config.yaml
d_model: 320
norm: "layernorm"
init_std_o: 0.00435
init_std_up: 0.0246
schedule: "wsd"
seq_len: 1024
z_loss: 1e-05
MLP neurons of a small language model. Each row is named by its layer, matrix (up: input weights) and neuron, and shows model dimensions 48-143. Each number is 500 + 50 x the weight over its row's rms, rounded and kept within 0 to 999. Numbers have three digits each.
After each neuron's rows, "fires on" lists the tokens most often at its 100 highest values on Wikipedia text that the model never trained on.

L8.up58:468464553510544478449467468522438441513569485493472490525511488499527517480504498421538432497553486440479482551542489456534478556449470478587512487516455459536489569468437432538549521584552576482525471561446555525514460593480415557525599450503483501432554511574537459380474488438471480521
fires on: "-", " /", "–", "0"

L2.up618:512563535401523458516548481508489468560460489489550542424376506485506532528384460431459457568512540539554515552536547478558615495477525516524517480497522517471480535524474538554454448540561423454533525513524560547506550439566478490601507409466381508430394513495489451480496457505505460583
fires on: "2", "1", "m", " the", " team", "\n\n"

L8.up891:549468450435532465454487501560483453469538472463487554520451524479449492428572482548516535561497525512560495527442509510484493317569495564520464500412519487466483560421468489438526541521427568541443480493418465556470487656469569594477543427470552546455476530469475370481482563426523535541
fires on: " |", "\n", " (", " ", ",", ";"

L11.up69:588445543495509458415468443554418545488499479488521584526438457517522565491433544504478559521480435555402503566461497521527463439477412458487520504550531463610516427507573527538443411513433466500478456528496505524460579490551409572412526456457528687515520445508541434558388492569539581487
fires on: " E", " Mar", " Bar", " D", "-", " P"

L6.up1050:493447524457518527526578423471426514514595470537513517505453460562544568484488575489473475423584452534522472467501526488489535454503550530491534457504446509532510526366527437466540536552518531509526575518459540428470510550499456565559467460495566493464444521503539493458405430534547532568
fires on: " |", " ", ";", " a", " same", "-"

L8.up868:583525525518548419480458470522508476474531518548561591457446486500555507547485579515493473516430507449444532499442497509513538511471517511506496491575551402504548434501492545484575412479418464509557434480520483499447447517500400518395626489469533630452529458602448474477409505455479580532
fires on: " (", " |", " \"", "9", "8"

L8.up193:598362555525507486456533570486438495581455544440481552433512485501554522513552510441553553467609456460491505469560579539404590493473515454444476473454485470491424546429489504463567527552480457489569523594516526475494398482496479566531551382434574461561378577465473491505449486449565526563
fires on: " |", "th", " Mar", " "

L8.up190:461453447485508500561509470451472496492523495473576432467462524575464505444477525504410480566590529461451540551485505497394490458542499524456589511427500516547524542463490604494586433472350486529533455577538488483516539489577510498527621445517569544540498521463480581654484487510450508474
fires on: "0", "1", " season"

L2.up894:484559417473451424581603433575478585494527351406520466413533533491473507450461510485575465463473481606545513528496463557511488501566548441531548499472525525596548485582482474540480479521385537427554484539544537416478592518415363578491544524532438458509571494555473437529482550559440553502
fires on: " ", ",", " of", ".", "um", "6"

L6.up442:458518449422464464501455478504522442466526422566491448438490428472528469531515504377506498532464476525445594480449474590573452460467526509610558479509447493523503473505588411635504532452481492492590473495501433491504489449459456587511509457509538437528683486536525507501382540607589423477
fires on: "0", "2", "5", "1", "3", "4"

L6.up1102:475593502546461473501432439554432472526534395526528491522481363495535589492480483473448514504509546504495502496508517497473462455493510615530535538440517510588482495454478510426402441500486592512491484509516566456475505434598546428561476515460448592504530468486496480517477523600509475483
fires on: ",", " ", " and", " the"

L6.up1189:567509483516462513423462458540545508493513489462485560433480434607426537500564444487498477496491473470526418455471576484408497472584566510469417477478443477497560488448463514471510499518481503571444497492531500474472582550500528567448574453421439540466538564576462476547454546431562535478
fires on: " |", " President", "4"

L13.up995:512435457469506466504556554458480456546446544464489509550494493494572487431527531416430471523503548518481531490554467515431499504483424462443484417571536468557520528497467533457486525515450518459451529529482506410480482536529550631480500457437528506444623525460402445437465536498453512538
fires on: " an", " An"

L2.up406:527500565551523450469496575543487450525596508512481550563471520517576551455499510438512442540491518460574512540472515494530436492496573507482577482519525478564606543471412472414506577542511448491512536454398502551458450492536483459523506485428498564496465538564433399480523539486531511536
fires on: " of", "5", "8", "4", "7", "9"

L8.up1079:455497443514477546520486483540422454456541465495501488512464515586509511477500500445490471493495495466458458563488537560512447455538420603526372498551376498528482578396495480498489446458450534446437421541452573542430515449526499442469562538471478528583537556479520412546479535591530494470
fires on: " ", "1", "2", " C", "0"

L2.up116:433494495490515524480515562529463503549582511457464519454472378522469599429446484524491413565482490453490591507546538499456544449474471541470596412506493565464428532500505541621523475515562544449496512453400529582515508551534560500611513520544507547534527476511452452486476483514473556494
fires on: "1", " ", "-", "2", " of"

L10.up1059:535487468503448542436559488551509467461599496471478516489485350474520568432513579554476532520562397479529494531539478472445485458489605526459507435515513477420508478439510548544561564534487429514442549538471457525416450527590469558495501446554530460511517541515526509533436462545532512466
fires on: ",", " and", " of", "-", "L", " |"

L2.up841:440472454477556421483479439512523491562584466571536468450557487488406501520587614506426439424507413476482468514483513463494533461400484418579444433477531475545497540475465526492478494525608541548473471526493463487541566588439461592478579596488485464476583503491494539473490507502525648601
fires on: " to", " from", " |", ")", " for", " before"

L2.up1078:517480465399461555442523532530561527570533506550554528527437446572480517424539483532489443489492496515471586446542479519629518439436436420586448404555507582529514434506491466538460528475462534495493458515450573575481480566561553557598553411506352557510419565455443436552459498427496571508
fires on: ".", ".\n\n", ".\n"

L8.up420:499446576450496546433548536492500471562534526520462468455526423530590530491494531596463467561520430450504454542448545493475504432479460464503590494491504563511430544551436513541497499551493492427606442471473509511479433552566432608474542385481494522508561427562456518493515568527376495554
fires on: " and", ",", "2", "-", "–"

L11.up84:527557559538495508489415523559423542567561462540451492506447434572471480531528499434525414505414456441462540516455558510556484488508512514473542492568570570553448518511511510526488381581479474462509581526520512520531498583631466531449501524438574604558462512562501500451365505461543532544
fires on: "–", " ", "-", " (", " D"

L10.up833:470490512514513455532541477492444400549582533455491504479560469416585459504503479523555504556462458497452606497563472500407451403550482426526445404548462425507442513450533606552528576429473547512456519483488560569419497515519557440433484525480429525430567567556469555516443515439519543497
fires on: "H", " is", " of", "h", "-h", "J"

L6.up1132:532586485534489486469481566516536520477524529515456509463506393495469509522556502560376446566500499572330473441515585485527470432534468545560498502462512491461511488505492473508464483468431479508582519557438523482507589616441572518553542460439399576442517559575445478523466498479454528398
fires on: "2", " and", "3", "4"

L8.up243:621526440520491444494522427520509432489495525468478509431467491561494456428446515501455366555393429532466627505578424532545515494499429555392430488535421498543457480461459419453485515522523525518481508503472496535463486486521556558555516430547589510491579465569470454602499547487453562480
fires on: ",", " was", ")", " being", " dep", " un"

L13.up161:568388512483608537558544509546405532456553489560497498352532560464524541543486532527548507587527480584470523544488476441464440448495394520554462477472492445596528462470445488515496548511514475440477481469383515505452435530509534517471519474469491559435599546545478487465470498523454564480
fires on: ",", " a", "-", " of", " and"

L10.up320:424403537538455615479589478490409432499479447549543566596442487521556517460520544451513448458457486490466449498475559516505517416477514508424484484476508526469487548489464434448531469553415440476582528457515506416492501558543397556482477476513532539482456574550431453512500523551514478425
fires on: "0", "/", " ", " black", " |", " females"

L6.up187:517563424537477481493521429491492595463597418440508549488532467465484633484547570486516530457540483485605517438517524497389470509505559466517531493472541522500462469472483453350461389534497559498375541518427571453524501451539569527576486488541501487543426518485553495499461449475463499557
fires on: ",", "1", " ", "5", "4", "2"

L8.up224:562428468397500424494592569523459493458591545531556510490483453526444555516604495460511400510503507473492566553447455452440535586509402486490524426492515530428531498446512454474468525488617440449467521537476582418455514622521437541417580522492497437520582430549400452486435557497519525422
fires on: " [", " \"", " an", " “", " ("

L2.up1096:462499454444537475515413445489493520458542473482516518470502455523422463512586425533505493455448529420531437391556530426421463552561490561524396503502446497514490594484475446520468464446540515471321512444558543508469586476488466501480501462565483432550490516573501467492428582519575613497
fires on: " |", "9"

L2.up1198:526479558511550477499470449511456492483538514477525446462496400571501458518588522496444437564553412518482452415488485525497394447468579413522432480522427542449578620511481522482555515514576481482569469517483462504471504484486473537550533458573461482525581510493437458494454489455536449451
fires on: "'s", "0", "ie", "ri", "ter"

L8.up748:456525503517499450452601525490392472541558417539508538542486422468545524440508529485504537496520579498409550501498595498431456393534510477486535572491434503514408567409476555507523485479405622494526610520502513551528512529514478518564502474469600510472482532475488495491460414454498582514
fires on: "1", " ", "-"

L2.up133:483571508423540505484444423516415445378478468538503506495441481490471551537426466509419451572559526392443489434565570584484532531526552590455420463555458505471540501478514446470464454448424465518465462459511436488545590469483502556517523433520495568508495510549410499555492567562401527596
fires on: "0", " born", "8"

L6.up942:536571550515533539451519492503553513609535437426537483448511537505469497509514466450572446532483483530438624425563488580478533536584537551485526503442456497461546464501524482553473485507564560509468536561397503535403488502490518438544464524462507538443509489583492523550461450517486488494
fires on: "4", "3", "1", "2"

L11.up1157:640469650440471501491437570433390376453521452534479460516458471510591560543500464544438496545549411445489535506452502509479450488499448470545544579480457566537522452516524477554537449432479514471435449466485500529474529548524450440488514502533510626411583433550524399548491506515511551496
fires on: "1", "-", " ", "'", " P"

L6.up806:546505451493421509461576421525408447420530527536479522442452421463546626451487554531409524586497492430538474518529541505505537440549446544451479423498579555496535517445462522424520428516440503425441543575460515528438542544556406523538468454521517530441547593559571476538481478511495528474
fires on: " and", " (", " v", "A", " R", " a"

L6.up63:595562419506522559427539497494418445474513450533435497488546418492540566525514451374503500549503463425522533403480497526453500551491474448486553472487508494469520493400489511505543510496564553430450564522490547508451438491541466524507583438497547568551566536474582509517467463534458530541
fires on: " In", " As"

L10.up1271:506584525430575519507415521534550455494544529417487455423497538492589483447457588488481535557437502415495501509551493497536471504523608468650607523454518504503551516453482516586553512448461478515457522426506444461458476521525444559398496478410529527564558538611415512467459494513588495479
fires on: " ", " was", " not", "4", "5"

L13.up106:446449484473489456516532452487528495458532456372501464356527513418422447417547566434536438547407480449495573549607435455463521455613473509492479510610523434474365504473441517534443475493448513543519450526575564417469500504589511442531460508584520543504514547481488518527459548453465516495
fires on: " was", ",", " is"

L10.up1004:481531466518527511538448505399503465482455484414519525455498533479515411496556577411539424418550492540487535418563520564565527558528507534557514526536481496530446440479518485449510499437397505478600530496507484429520477490431371584507534562627468435579606534495536417444458578467463524473
fires on: "0", "7", "6", "5", "9", "8"

L2.up221:510472489489515425427474545576493581540576496495545532578519454541492495409469506498515464397458558517490503485518452497599535405505406493535470415563581592472437546450501413462516511571496513514493399584447566573466471542503521565653511469526395411422486509453480491484478588534520585544
fires on: ".", "\n", ")\n", ","

L8.up493:499559513550514446440490467500554477527522427481425474447487481492531450484536502496512532525526371511514553519594491480402484450525512516469527500495509515544489529468512509527511474461496516524485475517540695445529556485588369495532580424409487531539507513450444470472428508602487606543
fires on: " ", " |", " won"

L13.up885:451550493537350498494524429536529522477540514493519499456528487519607524542530508563497541440475528502550553463479558546473431544557471475575549461599500446465573514472491564531432410486555462514572417477595566539497499526488486494347668508473477492407522608519583437483432493548544489568
fires on: "9", "0", "1", "8", "3", "2"

L2.up940:511475475570484615499594493504508509534495468457587459392444507485402516577566446477462423500462418472412432464467490501458467518506437528547435482506503546499518507518436521459460468508603485427487534505497502498467653523512529503474553445534503556483538457552407558561441518550467419521
fires on: "2", " College", "3", "4", " House", " Stadium"

L11.up1090:544513502521488496510565496648467422588514493406490474498442508569437535488442539482519545553486454514429564478452541531596504400494459532475443459536535508504454546477571461534530493498492507471523484560523541442485519461524428461550584492523561549558596541488475364498484513468506477459
fires on: " ", "0", "-", "2", " qu"

L11.up1218:477573530452413386591470444441482438449445581436504451457392401521522447479556584549449489483505475500470463530530544535431526454498511465507524539563415488464550506442526455481433572480555483540525472456490536561572430573520435491408554573543528566469449510454451484533453544582609464527
fires on: "1", "9", "0", "–", "ix", "."

L2.up985:560475461489539480463453502590519492512618489523551550542506490569499485439475511517450373412469478539517499462516462488579548451413433432610536424562644600509448416465476475555521461547566515441574496549490573596463422598572532467574527492489402479514467528461492438481510519494535581579
fires on: ".\n\n", "."

L2.up1103:467504422551519451369574517597536548506591425520497528531535462616504486456508521449448478376503476503446594464495494554517492356338434501583539418469502594545432385399456526444442437526488515569543497566464488467542540483535514623539538427485444429455491534457521525481478514403505497491
fires on: ".\n\n", "==\n", ".", ",", " ==\n", "==\n\n"

L13.up41:500505532518434448521543468562504518490428479471484457498509421558614525447567555512575532469491515490520467497513427495407531588557440541568577526570465501453497544472433455427519474460534482523432418475503584470480431550583520518439570510517484534538488622496479503451451497539536482565
fires on: "1", " ", " (", "9"

L2.up740:497522435542558446458468445595593494486515454531484497477513487629421587401512436400442403489493478557525510510503587499508492483337506470558544415582468530477490469447492528463486437499532536478530512487458560623463503502558567503445592450459561579473527500488500603531457526525553501556
fires on: " of", "==\n", " ", " ==\n", "ist", "ino"

L6.up1055:448549490518517471527419403545471432498534469577422494553448409525592555469505489517473498594376520446470531484466488472472506463471420588536518475565482463444459457527546509558444541577460470517492545504507538448472527514423593620528453530625506508459529515476486560524414473567626450558
fires on: "2", "0", "1", "3", " ", "."

L11.up869:514540592507505538552654460549415501549541496432503471417516445470458537524427458499521523618444462516414569475463460556451447446490498542524489481547542538549488520391496600528520493477433486524483482583478447553502498459571454474481507503444393601493598477490473401510438431616481567509
fires on: " N", " D", " E", " n", " I", " T"

L8.up863:514437538462588547483523525572519437463522459509516522460562507439439423465498451460528503493402539498419562459509532488509517550526577451427549426482547483553505490444489537555520525456538546461450561486398543589391489531563478529474567451466497518399564541546501493450457486507500555480
fires on: " B", "-", " ", "b", ","

L2.up863:581544557519466497469481524527502496505594504495468535507490502499559508488448519466498529411500490557632508482531496471508490557469511523507539441556431442461570535486506518461419429535419485489553606482402466489506524500544528486506591484427583435482421482547420511511424501528557470464
fires on: "5", "4", "7", "6", "1", "0"

L2.up318:595521487553507468536445421548517481481589481579420553427473431537446528515557552499456425514569500474494533469471476479499349473411517370482525453412473420519566514474528506519396496530520528520449522561529469503514524519599490485552586491514510552467480469575413539551443465546541622540
fires on: ";", " |", ":", " ", "9", " to"

L8.up153:554499557502544489513552599501481534535508448486462493492420461485571437532523551566536480526514449516540487467562505487451548598523560456548520457407405529521547590494440463524528502523455542515491478522488489454516614522525465557549538536500478503557477587572489478466443536533518519468
fires on: " ", "'s", "4", " the", "2", "8"

L8.up66:468568522461531546578533495551400458538569460436515491494410459543559461466424451477539492515514507499511457551579514567483521461500446560513572467487523459465512602557530544555581486598566455386482408517478535439487511461582553400552477415482500606527463446546494421467461419591527451518
fires on: " L", "m", "\n\n", "L"

L6.up944:459502422539515561517422490526464508486507425452501496534398508520441517505477513466463539650518452517403554530588614511400597529477493576507495446566534496474613568418491516517498438467530430532558470507606428473460544475559514434465563524527461525426532522512544497566466522526536484461
fires on: "1", " to", "0", " born", " air", " country"

L11.up426:488472500468568554465537524507496486491551559523517523516442391544505493446507570508490508405579558590523529458474491556480477428568587492486598475567589541565496579559495513401528518510420459483527392505487538474454506564468501544494539434452417578522607485486582462466519511560398424502
fires on: " and", " more", ",", " very", " or"

L6.up351:595447504505523408453584473569435544496495484593420548449461476528546524465611482639481484514479452445514477455439509504491485493538466536484527489440427514546472498494449537502512531526505553426522526479528456488454557555609458440544574569502504516502490484565465507553450557497411577548
fires on: ",", "2"

L2.up568:514490447553517464512466510551422557540544548580567501483449462530452528508520480542435388546503454481480498502503486508468556534526449576497457506515437526567577483434471463443467390499480446420490488568545435509496581557518438505537450416510574464513601435531465530482467578490443515543
fires on: "2", "1", "\","

L8.up449:567462415435416523519562579534344485461569452493497494472462419571595506443492599534536360413476468458462515472506529485539492502502452510461461473543519553516477557463488456555512433550434469437545477535488531423485509497479472542499545517566465507453429514495545460522450606527455623511
fires on: ".", ".\n\n", "\n", " |", "|", ","

L8.up169:484573458544413508495598528579468521542474415424480538355414397539524564420594539479555457528443425513413555419502564513536411425493519497525484424534518525551456426482526543589484467477488441460505515523486498517480510524475465550447526508482535492523574525520408463572463544551521527468
fires on: ".", "2", "3", "1", "4", "6"

L8.up796:586429508520488554400499379590515342493548477457520443382485426498520516419491524569432445492529460520475504471574522513499453385491633541561476518561529577528527559601517440506453507558517495411497549528494478529490503545489522531547594549498494494443560558520506435506467435422409551488
fires on: "2", "1", "P", " Sc", " more"

L2.up712:453525577567466488507526514498488504492539563553531460563449477467567578513531487530484450586464520488511524538529501518526427503529609447496581475590507535456470525526468507524553498460527571458464516427546504504462428507484468533554422545432507546588418523599486448486478615561484505459
fires on: "5", "6", " ", "8", ".", "2"

L2.up459:517512422573486537468494526561523527523603452526458529570496477561517511383467520507507403427497554589504545468511423499598483493452471424574529406539600592499454433486500479487513461603523485450506460574484562622508440571591543505566490530465483464478419540467460456551485456531490594532
fires on: ".\n\n", "."

L6.up568:531523533494513450490498526460480449506549516502446574434518518551503528527579525507479446517508444497507491522599523512531539503465506464494586424518472452466561610436517463530556397614426515498516478373465547460436501473524528508535515475421481500524533418478457525542402585597529479541
fires on: ".", "er", ",", "4", "el", " Mal"

L6.up648:525558517481614476493496489480554551503508429525527508448417396498564467492512502472550521581552421484469465519569551434453524428441459400526517483448428543558534551480476426543518459453442519525457521510465527515520559498500448512492435377457385605520459577511473445527458482509456546511
fires on: " b", "m", " ", "-M", "b", "M"

L10.up317:495425496509537490509471505437475519471572519443497472416563450617472492479517528491551457466540444489458554530541540464416402493638491544446476424494514489505446526550426540554452413519508506525488471559562554537423537548555491474471564445479467521519514551546435550503458571473422454479
fires on: " |", ",", "'s", " and", "-", "R"

L6.up1256:504505538492466548413408457448491553398571433491503526485488506502540616476582516605444500438519516566501442464509551479507452436558518585526460425449577531511448518402508486457582510443570550516417498538490472532465573478517540571502570459460486567563478494472478451503453525523613525460
fires on: " |", " R"

L2.up306:504457428474572484509457478511498440514522521456554431432536508478434611443540502487499496519601499398552512467524440491472425467476431471499489505552453476575643515569439505474533566474580432482383529569442486462398523590535442468557473571613449445556467562558505448418484512506492516541
fires on: " with", "0", ".", ":", " through", "Original"

L6.up138:485474449439501548563503343488458484410552422555570514448478533502512510505480527449482461550428479483491405488459473542478492450425511554411463480518435480521514451502449486545499494595399433526517402564454512508468421508578565582510513490466502637498535581497477469497514469596524536494
fires on: ",", ".", "0", " and", " or", " but"

L2.up546:555489440534455494489578486507453526540549406462441528413468502527483525531529615536477478451465501525494546520503550501591475534460516515499532495558486499542576470493453536521510428539486530510477564471526521469529575481506388605560542470574425488487418596541494436428416543467481498499
fires on: "."

L10.up291:552488565494607460466461547490529459485546435420542491429470497499471499435472497421494454505462477489425648456466493538526499509525501537512441453515548472504475483500558586520552466470400536458517516623485555495418468491440453573579505547435490518447525454547539461458430545408532522456
fires on: " B", " ", " F", "7"

L6.up1036:458474488493444469494447420576406476502565489437467488537416466494456604471530579473481451479541471433453441533510508540405533406522545537513504481532585446555496596477419357451500518512455556421431511486416604434461533496470495508475523512516562586509441469518503432423480527461555556535
fires on: " of", ".", "-", " /", " |"

L2.up117:553503372548520469494492502483536568509543480507602504473486553556470479438509551539434408438469507528507553557542493480550556556566407463614463466541525558528583608489507507496512437534591462467447504457632506564489605429469471516492447470508473505427524458506494494462498498526530548529
fires on: "1", " of", "2", "z", "er", "ens"

L6.up233:487518544475533501496525482526515553456485493518527505491539466525516472424503520566486480525539462386411493449522554502497493522567328481477379482499457524547536473526445554533495504484581484462490538522437570513425462573489483495511549525553473581474525606615521395530508627530494552522
fires on: " and", ",", ".", ";", " with"

L2.up1145:510496593527419558443569528512479447514547451558549457464415419518443449487511507520498549556571475603588478435551553532482477449401558572469571480492495517458531629474450527571456460580431560527554498392504500496456614463587518483505445589546443503443449487529528533464463602509500491451
fires on: "8", "1", "2", "0", "4"

L2.up797:483537565442539509533511515512491460499479524563521482417461420538449485483535443464406404557458470458461603487494453446437540500536499439544517408504434547536510596527487499485396454405525460497513569645474509471414485528537626503631556425529624578452524491492472452516452517526490530428
fires on: " ", ".", "o", "a", "4"

L2.up829:436533431487558475553468491569504494513508469531520496517454436558415497370499483542513552479535526443519420636600522506514462491546508528462416519592519474490534572473480452512566380492494592442444450550516496569458495510499397560422494486521487479533539496522570421502477560579513525522
fires on: "9", " ", "0"

L6.up258:546549464470570559527472474480416335511480541486558484422515436557450590428452482427486439579427411528466543532575481511444537544511494521466485457460380574544383453453481457558504556496531484493466532536486570456464526435572521510586503453436505552518523501500528523521464530599414491586
fires on: " in", " In", "in", " of"

L8.up217:564529480502537537433515570664499527583551474515464482491563490522510548485453491514515508632421493565485596511567472511481549498601498473485447475437504402554555525526536517455432537526488547443473462504471476520396518575482473493448451497545556557406570459576491465499451503490436525532
fires on: ",", "3", " part", " and"

L2.up743:629470448510401490446455514478499501463492474451541446524531456529463519437498509544529544471558456519520418467496493635554399579531533554461440408415449513472611567494454546509481441486534611516484562450520457421413620379475464496477455489587464429496500472514472549506489581585480508543
fires on: "2", "3", "u", "1"

L11.up653:544513449480552543514574426507464457479582474509476518481572470454558563478444481500537486555468515529492502503510519558421426443495530556426411443514419545478421526421450597503492497466450463395492525543428493437428467535472580476454529588509544527528490506497540471548515384610538537490
fires on: " to", " which", " and", " that", ",", "),"

L2.up808:468494490471410520509513521513482524463538523455532496497437509593491577449495437431432536520460531486508455440586479547484393480526380508598536442533441436545478469484487406516525481460475470469425511465584582523544450535473461433563539515527468520542601589553480384504466497502460503436
fires on: "|", "0", " Succeeded", " dep", " ", "–"

L6.up1175:514537540443459528447462448439552436567496513520533439457522449484462556519540528405519492564426465511469551606570462519465469538491502490360429419489434540493497438518504574533440464451525486530491493534444511615447513494461532549530575519441495559414539466482522421500447498455440597505
fires on: ".", "1", "|---|---|---|---|---|\n", "9", "4"

L10.up472:534400558432555438502537495557517468520541471563481521428489503455497502479437542482580502582482407466481594553552516447492509515540468423522486471479453444524482560492404520421507508572444572442480518571484550671469431487531381453479522503510463558449499558504546495547506416526492566456
fires on: ",", " an", " was", " and", " An"

L2.up508:488537544425389524456538496484415433441561440518470491450407441475560455544533496474521485537556487527472532532552556600506506528501549486469517473469385528538577573557572582600524554512408511528503514496524489477508589560418530490526506486451493464462540496601458433535427600442484391511
fires on: "8", "9", "5", "7", "6", "1"

L10.up602:513465505500488484441529540604420475524522542435504426480450419522466508610498456486483466409519510394549451421500468427444510533555549497397432446496489543482532519488431540528517467502409463367456537539534486453564504560521458580488633544546584508496573448596472473521528612497488636590
fires on: "1", "–", " ", "2"

L2.up831:511469502582533549492523521502432614663590521513374494502512473481597431444534476440498445554514516393533562395519516540481472473497507517447467448532506550467600574573459574402477469507469441616566469431508588500522520503490478501574493586544539547459446514572400413497479499541439499495
fires on: "0", "2", "1", "9", "8"

L2.up297:579515527402437486559471499467443489499579532541532547481385427443448463457499476524533512492508473510469511389477482527389529496509545540435445483546479464520502615516516476403572500471447535525383420583486604563526526471481378467494477527552453472492548520621457445452437578497384566549
fires on: "9", "0"

L2.up1133:530569540550460529480469451483428521550549463669442453441424466511483467538445509521434445630498409427528528531486474490409511408494472466506525469594550532427572543476472480466487466466463467503539528508516508462506532477601381453648438474473422506475506537565478531521491519563535538566
fires on: "0", "'", " to", ":"

L8.up718:463466364452538547509506506527472432501623457537530526504546475537427541453506499511529508560483505485474463496560481527530412499472579492521566424500537511492460472450483508520555470534489458543350466607432512563462448521564471551425501417562505584432497503536522491531480507609474492478
fires on: ",", " O", " and", " of", "-", " anti"

L8.up117:529407432451544535403547538511486495516530432523480459444544488480544463525507571529435397494555490536463488473585571526557523499482531497562498524470566594563522621563435538427477555499474506439532478515393501522462458542481409566585488530481507480508534525434604484404512519624481506548
fires on: " and", " ", ",", " at", " had", " they"

L2.up802:517514470446452542602463477451457513557514527555501487406348464465405457501457483456504396374539512448432581486495498515504530459501553496523483544502507622611480434455488499522587545467485516581465536521428570483473502554502459460504483516551543489474488464561454476477424546469496519617
fires on: "0", "9", "2", "1", "P"

L2.up1033:460528548583456460461499511543496539527600500503408530426431430530476519459488476513492451439546488541503525526519549494449418587415480473558495440514469538455568490503465488417494408637509537502575526500417562523484505506554534534581534479497564550537425440587591462648459545499522466468
fires on: " ", "2", "1", ",", "4"

L2.up1085:601593457441423543492476532564432532509516528486511480467491446514489451519448517489567551493432519543590571430508476513491506466408389551532379423521473548533501620509494509490461582437479484488526546447516493498471533553474481500454539475556462484487563507519440512540505539568364496444
fires on: "′", " Park", "°", ":", " y", " have"

L8.up1016:603396520495561560478485543506472444507518389407516478450501489501477537439514517570565494638453463520483529530553501521509533417523576551545507418491499580602460548515489636574583451520423451342559543552544436563521502579549543471476584444467544491483491468635484565451485444503456547444
fires on: " F", "1", "7", "2"